{
  "num_hidden_layers": 8,
  "hidden_size": 768,
  "num_attention_heads": 12,
  "num_key_value_heads": 12,
  "head_dim": 64,
  "intermediate_size": 3072,
  "vocab_size": 27811,
  "hidden_act": "swiglu",
  "norm": "rmsnorm",
  "norm_place": "pre",
  "norm_eps": 1e-06,
  "positions": "rope",
  "rope_theta": 500000.0,
  "rope_fraction": 1.0,
  "qk_norm": false,
  "attn_scale": 0.125,
  "bias": "none",
  "tie_word_embeddings": false,
  "parallel_block": false,
  "init": "orth",
  "init_std_qkv": 0.0142,
  "init_std_o": 0.0142,
  "init_std_up": 0.0142,
  "init_std_down": 0.0,
  "optimizer": "adamw",
  "learning_rate": 0.000821,
  "beta1": 0.9,
  "beta2": 0.99,
  "weight_decay": 0.18,
  "lr_head": 0.00231,
  "max_grad_norm": 1.0,
  "warmup_steps": 565,
  "schedule": "wsd",
  "decay_fraction": 0.731,
  "decay_shape": "linear",
  "final_lr_fraction": 0.0,
  "batch_tokens": 131072,
  "max_seq_len": 1024,
  "doc_mask": false,
  "train_tokens": 1211000000,
  "max_steps": 9240,
  "dataset": "wikipedia_en"
}
MLP neurons of a small language model. Each row is named by its layer, matrix (gate and up: input weights; down: output weights) and neuron, and shows model dimensions 384-575. Each number is 128 + 32 x the weight over its row's rms, rounded and kept within 0 to 255. Numbers have three digits each. A neuron's up and down rows have the sign that makes its largest values positive.
After each neuron's rows, "fires on" lists the tokens most often at its 100 highest values on Wikipedia text that the model never trained on.

L4.gate2114:152096124124183122082113152113131131107172139094086135118109185069128084121160113157127096145145103126104127120174120126106146140175167112150128118174140184097073150114145116052160127089083165100076133121136164116080081159181063146119134134154158088170058138139129171131149097097154134173132132140134112090133118096151137158147164186126139108130111115203144121132074149161139168119136126159103191076050130127031178105070091139123190144134133139111131096133161112119177043136202120103127121089077119123151115132126122166187117116156134064114137149139116161117110110129094088037
L4.up2114:148112166197055150128178201121094106110077085170155111132203116067108151111131126100142093117148082092120104173153131119100156165112095116115152117167130114095093116102080163176097110150106133128134114126120138132129099132180132113105110118098175123112128134130100066167098105097112153109133113129093090146085116092124092085135156122123119158149115158146111151156129112135126116128073173162052124208123083116105161193127118152089082203094100121123095111130134066136115132114151152118186123105165159102171170045144125081103100132129094084122098156137161097112108158096107153134
L4.down2114:107119138088124178128120138157133168141166123145139151100145166067157130152144119119171045144186118080058088098133127109113135090140147171110104188089157087089080161162093143085115144109109109074109111102099100078102096192176116151161106122103108082118138125137129099171152092195109086111130104129102125086146148108144130168125130131118132161138151148121139128086083128145131123166120198093066104122051137103083166118074128113082140118138178092124125105151105161123115095141147146114144177158118129156153126147066132151140076145107155109094148150128093142147094093112162110144
fires on: " S", " of S", " at", " in S", ": S", ", S"

L4.gate2239:103073114087101093143102082125082071161119075136150116094083160116140082176129185133153170034119100044167128150136118142096119151153109106119111110148127115046144137128124102122155212214120129076170076127165089147126170122125163115067097076150108127132115173152106115149131086118137154190148087117139060178133132122152187149144121111096110110149148172135162129099107156150165143119151126164168170145159162172090154137120130102158131115095082152097117147121167110135083183146150115072127178105159185113106140166131110126141178161153084124165116106195146187125123106140094121100
L4.up2239:171104062136087194198103122154102082114112092127123172151110044112087069096140162150138130131143085139087108108093146098148100113105149098104082108161096143098138119127116138122084090200101178087206158136140169133136108069124141092174088186138135179076147076201121084166152132069072134195154064108102142128127157134089153144144133111102091126067115156117180178135137104131168164169043153153112146138112144136171099164123166094178102125084140160116103122119185078098085117159135115160145167090094165082079135104094130146095127134140104184082122155157150089130122147106126085117
L4.down2239:173108214135109160144184092102136148135136081108107130219067147117135073096122135179103054069126111142123146124107074117122179110160136125128121137143123202180192131107138116140138149105130131095147139117154072109150098099116090134138103152147059093105106177116097144161181157104120135204165118164090146092160170109135158121105095146071105112106145188172116096119133130127075097193094084124161130097160100127082161113114138106112182064141159137118091144118114127137148156118128161139149134169126120105140130130091099136138087128098054125151140137169135164151175109151119180067
fires on: "rd", "th", "st", "\n\n", "nd", " |"

L4.gate2131:119182076124072125112157142084149156129109047163175143180087121113140076091131102090085094134062133166133104126154145146052141134104174083104082168151105203115112141188160168104087108153115132069131138132072126139108167165121086138157125134165150088104118156132136157178097094169150151104129167134163163182093151180158107150116155120149151125125101087096119134185121167155105144121124145108056166179101123075107121134069102131097140090137079047136112130163186140155166129199098063075115125184150011128116160180114112128154121117141167142075155106107151112092155103163077097146
L4.up2131:109112145147150072122112173119092134086072142122130122133103117160113138117073111134162157123163177159091126140142140117134188054052148122180113100146105102095131119110110121097150116162149100139141143097121065083112104141063121158111110151110150169125125103136065199112113174114132182129126127103211108107071122118138075158081144098143103109156172092113105120079127108126151112152120136093151090117136134141167158097160096101111140178118178123139164158167081123099123090101135124150048154124117171180200170080077147053113117142161124133087169108052121149172076187089162119159
L4.down2131:138113105116145108162146116081080086156043196114149098139185164071070153142113137122127118150103155091107156122116133150136120042086182097192110117174095104179125076122154139173168146104122145115097137152093089114105105172148082137095093125130125255132138062113136121198114125048181111148109054144136101150093125122169115188154155092095091143146128100112139183095115087127154095159103169152175092135153083157139193134124143114123122108138149135139133111134134183105104106127125100142167117122096136164102083163124115141117100112147095117125110134115116137121107152119147163108
fires on: "2", " that", " such", " these", " or"

L4.gate817:159109136145159152128138109152146152073126116086168107112136189151098103136160209156118116135162139143137097200112170171119132143118154153087125104140177131136089116151118123129151164105146154151156121067117180139057128134065143112117107104115103123062143190154115166142129147126181153101142158159138093075081143087153079161133129147147071151133146155091206091111107155108159185163068102121129161074150108149163128139150105103152060148146089122103157163140166115137122129151161116102083113105084111103168082144117134098189110132085130108144125104142205093127113162168119125149
L4.up817:156178143134156124198088143138105162127113103100160165110074123126136117164128143082137131079127118129094140152122102169078063156154098129116088107094144159137136124165060132093101147128155121159131083096162110108146136009187138115118123150122150161146151122155087074164120170080171116134065075146112106105131127114142182149147114094196121101122126141140151128146140129124160148164102172091141184147161099076126089137061120167151115087132153114156196123147132117148174181115083135097094133132164104094101135174128142092142149092079081141126128039121135099160157157121043161097
L4.down817:139113144102153128138105040061150148159133129118184132124134057127165133126143161137132149103115176110147120127109073150110115052177180104151140135097161114144099063107096128112130088092107121101133167145101127137155068128161074122194110126152128118131156081109130057157110124189099125142179119170132104140157171075131157139087092132127165114163077165152174166057123048068175058156128147149099103052121108099167051160109091165153144154171126148133000123165157129144138095099154123103185134123177106121163109170061111039118122140141135114098157139134146124104133152131098167148
fires on: "2", "od", " that", "ir"

L4.gate941:101075208165169130169115150106123117187100164126156189133120139144093108136125104119154156122145110119122134143164110101149087117071166141163117112130138150134140191193116138096119112144089140132150168134163155201166166146089136090077115081172126079147177137102137114188137008118143110112096139066146112139153121084188133127120131104122152137101088077097162125179120144144129099123149109136200149162125193132181102135130076051119078136128175168127095132105140178154170078134079151120098189138150152104157096111103122145088165128137118138148092079029140072146196149066141154177
L4.up941:065121037091078096136166139154142121187129119156115115169132119122118110107161082149173144078133114126068111094125130154150129081104122145136151155123123129132154123104167127060077103112104128133114117105128110212136129168100131131136147130148110140078078060096162159141129168089115100145166116126095128122143140165088118081100187164024122168185092159132131160132185165108083084064105107127106168117136116141146170094174149131152094125149045107127114150119079070122164145119135090154147141107134132121154076125134103074159164107136119168106107097110117136146130140084128166189
L4.down941:116093181138144109140082155085102081096044127128190154181101129133097094086085139125193086100117159176120125094115096141079107110144080108172075111175108139145152160144116150090104177164150038158147117150135163146118091069117129143120083156108122140166127134175079144074109160095201087112153115129117076160139107106120138136139077125114111121144080089153214202098095136170138091132104155099142168147097164112095123110096105173132118149103087095141116120106140179117146105094083098204098119116193138061167131079128099168152031153119125167134183107167131073130166151067159062150
fires on: " c", " | ", " E", " | E", "| E"

L4.gate1520:089095077131120165080079116144117126155156055115127064134153114125092104135154166098137172104116082120157100124099161104122147168185126170160144082137198122135166152137172133104071144108146080133172147144175089063087130078061048090069139070126110116135083157105104170204108109110166089169125141179128184147133127156153182103137129139121122212111111116098147162198144138163181156163081165106169181127134157197151129112074160078138098141084092159107115145085139137063179130091179122105086134130060163105068058163151144178151149084165124132093134169108118061145128069140108144120
L4.up1520:103119156157154176083112150122096138140088088101079133134162164106088120148135124132121129103075108074122140152121157176182169180127093168052128083182154111143159095135130134099115118115121085116141142098108146104102138082097135102147126045122133099122126119128103114119144169156100134136126195121167158092198126159141121112118116120136145124102190160142156166102089144092130144156125118075163179124154098178112071115144103121198108141188106133127085190136092175124166031100162115155102159143125147132199143072092064172151136119154158136107113124104141146152061123078114159185
L4.down1520:149064079136158116168097111125190149146177149120136158118152193112090103122149140116114125108176144175158128118084151178089172153114141137161103120120192071115108100101119179149114118141136176073149116118147148157054138079154072140153169153129096171157105101192129143114165071145128129186153147119103119168141121139153128133149093153116113096124148083102150110130143159159126106203140129091162149119091153120157177144169106170079116149143097144146104143146135137079136170105104132133086124122120150143133148135078159162114084084129098127101111150104173130139139155121118134059
fires on: " ", " as", "id", "ing", " R", "am"

L4.gate1761:102127132096109099147098123181148163142115125136070190147095128088094047082080130090121163084113121114143112108073156141120196127115082093162177130094104121102171093182092167134076151063094114089158146089118110200162179132110132150133108150155112110124157153145125127121135119128190161108166149115144131121103123105122129117104165161105130180102156137160149179122105164151108177130115098116139075105100123186164100166077151095132161093120086120195127149075130130191135128160124092123118142136134124103169130158152188042146125112160108062052135123150080157105161140139118015108
L4.up1761:130168114166137122091133110162115106139116141165092182168124170081101097066106094123139088133079178172138158090086151128104166122121065103110139142139113128158175112156126112136123138067090121150080150090151111116147129123107113140131157135133152085113177152139139121117110134110198163123144179174140137059093125130107124103123116158075128137095108158130127132176098131135177112160162104154201100040109129164121094199102154121137126101123130192115033128139124130165121154121096094137210089107146107088144112131105119139160120127160096074075157119163072122100154067139118113111
L4.down1761:075102160123100113146104161143147128127122145121174103136145105139124110144129130135159118088106103129082103164089093122098121103135122083143130093144129149147132151112080116065139135108179148140150162122130123136127101107135139126134164126150177098148158128108171097125114128124127103122096133132095123096092134091145144131130097114137121185120120168133097107132138120119128141120113129123104120105123088100118089125125145152141169162109128097125117143161130114113133119099120108146176119075128118122121134140088094134124113132093113071156113160142141128119107136111102147132
fires on: "=", ",", " named", " When"

L4.gate467:133148077095099166057149162087174081088092156099146099151113205161161118113080103116110114069147132113159157114096110186144141190074150078140145158090147110124151165101076146133080138152110161045133088168189154121147142085088098131148110114162173091120079085098111140192140065164118159096173127133098109099066145099064089108146117104145122139096128139148141191100186127142118153255100110152153138142147153090128146090142187132140106115123152132097114109110150111097175182159112155108179125105173160187152112102123086104121119158196172201148137116107133102139125066146172120103
L4.up467:105125114124132116153149203135176081123147052121122150086088129122154136123080151129153152083142104140134145148113114160119103191084093075102090167141160124117085155112106188112155103209158129138130098116148197154189108128106072155063145115115138117126135170149178108168096085124103123137100164134069048090113139106148195147145110105138155170132078109095136074093153173107152136170141105097174175061118183140092075123133067110073173110093172128101139120120138124114130126144097089161163126115147116149154129095126076133095131119131059138113157104168155120124125142114111129149
L4.down467:096129101183155115106124142100180099144185129128086171066123157076118172097107163176166162065123092155071128138150097121174156126119166186112128183110142119113070091106103140147136123172165122178150164149129122093122164132132082119150136102147151160148092121071157099148113156084157154143058143169106105159106096122185148126118110094105113144130159188085099099088104134140137120103167066075107122109158129134121115115132122115108158132083110137113122170049091139095135164186125083126105147141088084105137140085118061118156138129068048099129126071153133084120126160141153097125
fires on: " J", " | J", "aj", "- J", "ill", " | Apps | Goals"

L4.gate959:194125113156071138109137100125139115141105194169203143141104134117121130094171114156096124078097171127130148137114129128097112131093191154088181135138117061107112102146107107134101085127177120161155133088127116168067111118103105132074146179112140135209163187131157139150136163146113123127152186090177084129118132110100168138115174105105108141176147094171065102124140145164103078130107158135109111092166095140025170097144163180062148175125093105111140097094121113158108108102120123108163111107162166140150148107177165091139168125090148134155102118112124123130133155136108150114
L4.up959:163139114159099108179093090138148111120125154154145152080086152094161163144161057150125156115090101063151168135142121105093107133077217136149112122125081148149104100110138164166097131158106118191132143119158135155120059154108108126103156150114108192159146140100117170167161186133121134166106174086174136140118098103138133111169189084109114090104122072146108125142075122175136138096101157157050126105183094138090164139223161147079128139138107138114114081169100125123131111138120098204130066133113106134110152164169162073119106118110158122123143121115096095167145167183135189084
L4.down959:098167119115142092152080129094149109128127130096169108076156177159153139088085101129144143120072124049146152127061114119153090149109122120146071061088129107132132106135093138143127157088121057115115060126151124132121160147131093195127114123144081144125093150142089134128141113149108134236093137077200135132117116101177158106139098160073078119156157130136123122140154150138073105078177177109121109151129131123134154108167088208111105189119108117165126088147198143159110102106096068139177098147095105131169162133126110131128056095128092144151166110122137125162119112099174151117
fires on: " Z", "Z", " ch", " z", "- Z"

L4.gate2726:121078164134146121102182108141119106077160073121120116088102130175086120172137114087081157136084099097119142095142116081114134161093145130091063173101210087097098091150182103133135101124133103142110144131134136161112139139113069077106126143138121116094074107160060098098116097150153133132105093059073110111159127130167184158069071117105118150147175109179115136176090148090130139145141139085105143087138128118140147094140130127108114160117178086144101119156087162147167152154144158099134107124141124152171155179139153089128077062145147120147132144071157168094119128171149106130
L4.up2726:163125150159048132148135095079123161094123154120134104130082126190104117156148128166127143153196110165145150137176100179160156135119138117103159086132170132094121113186087177097193084136136134132168134188096173130120091167109114100095132131129147136052132075121140208097148147074099150084129114125077139078093190090132155113141119087153061154129089086126093057101131100149087131149109192143127141102084070167183109127085090100144115110126114111110099115144135125136164131107111120084135145124123135124129104101093168143101070116181118094175135124112170081097139136088071096109
L4.down2726:119178081170134156168135126106085146092170123139155159125135139108039096128100174140125047145165086124137126128107094120145125128119141075129145142141116208101120115134083146118144132147112105055110146169086144142085132127162134116143124106134119141130161155060194182122137179155155127165137176179131129157158107182094138158117140151150101112173120155121179040132090096164063121187130127142117093151145112176166065145086136089131138114119159152143161129119155090140191109128144103130127113097119146059145022073107106159114148090169124031134163135093163090171180188134085132171
fires on: " that", " of the", " because", ", ", "ed that"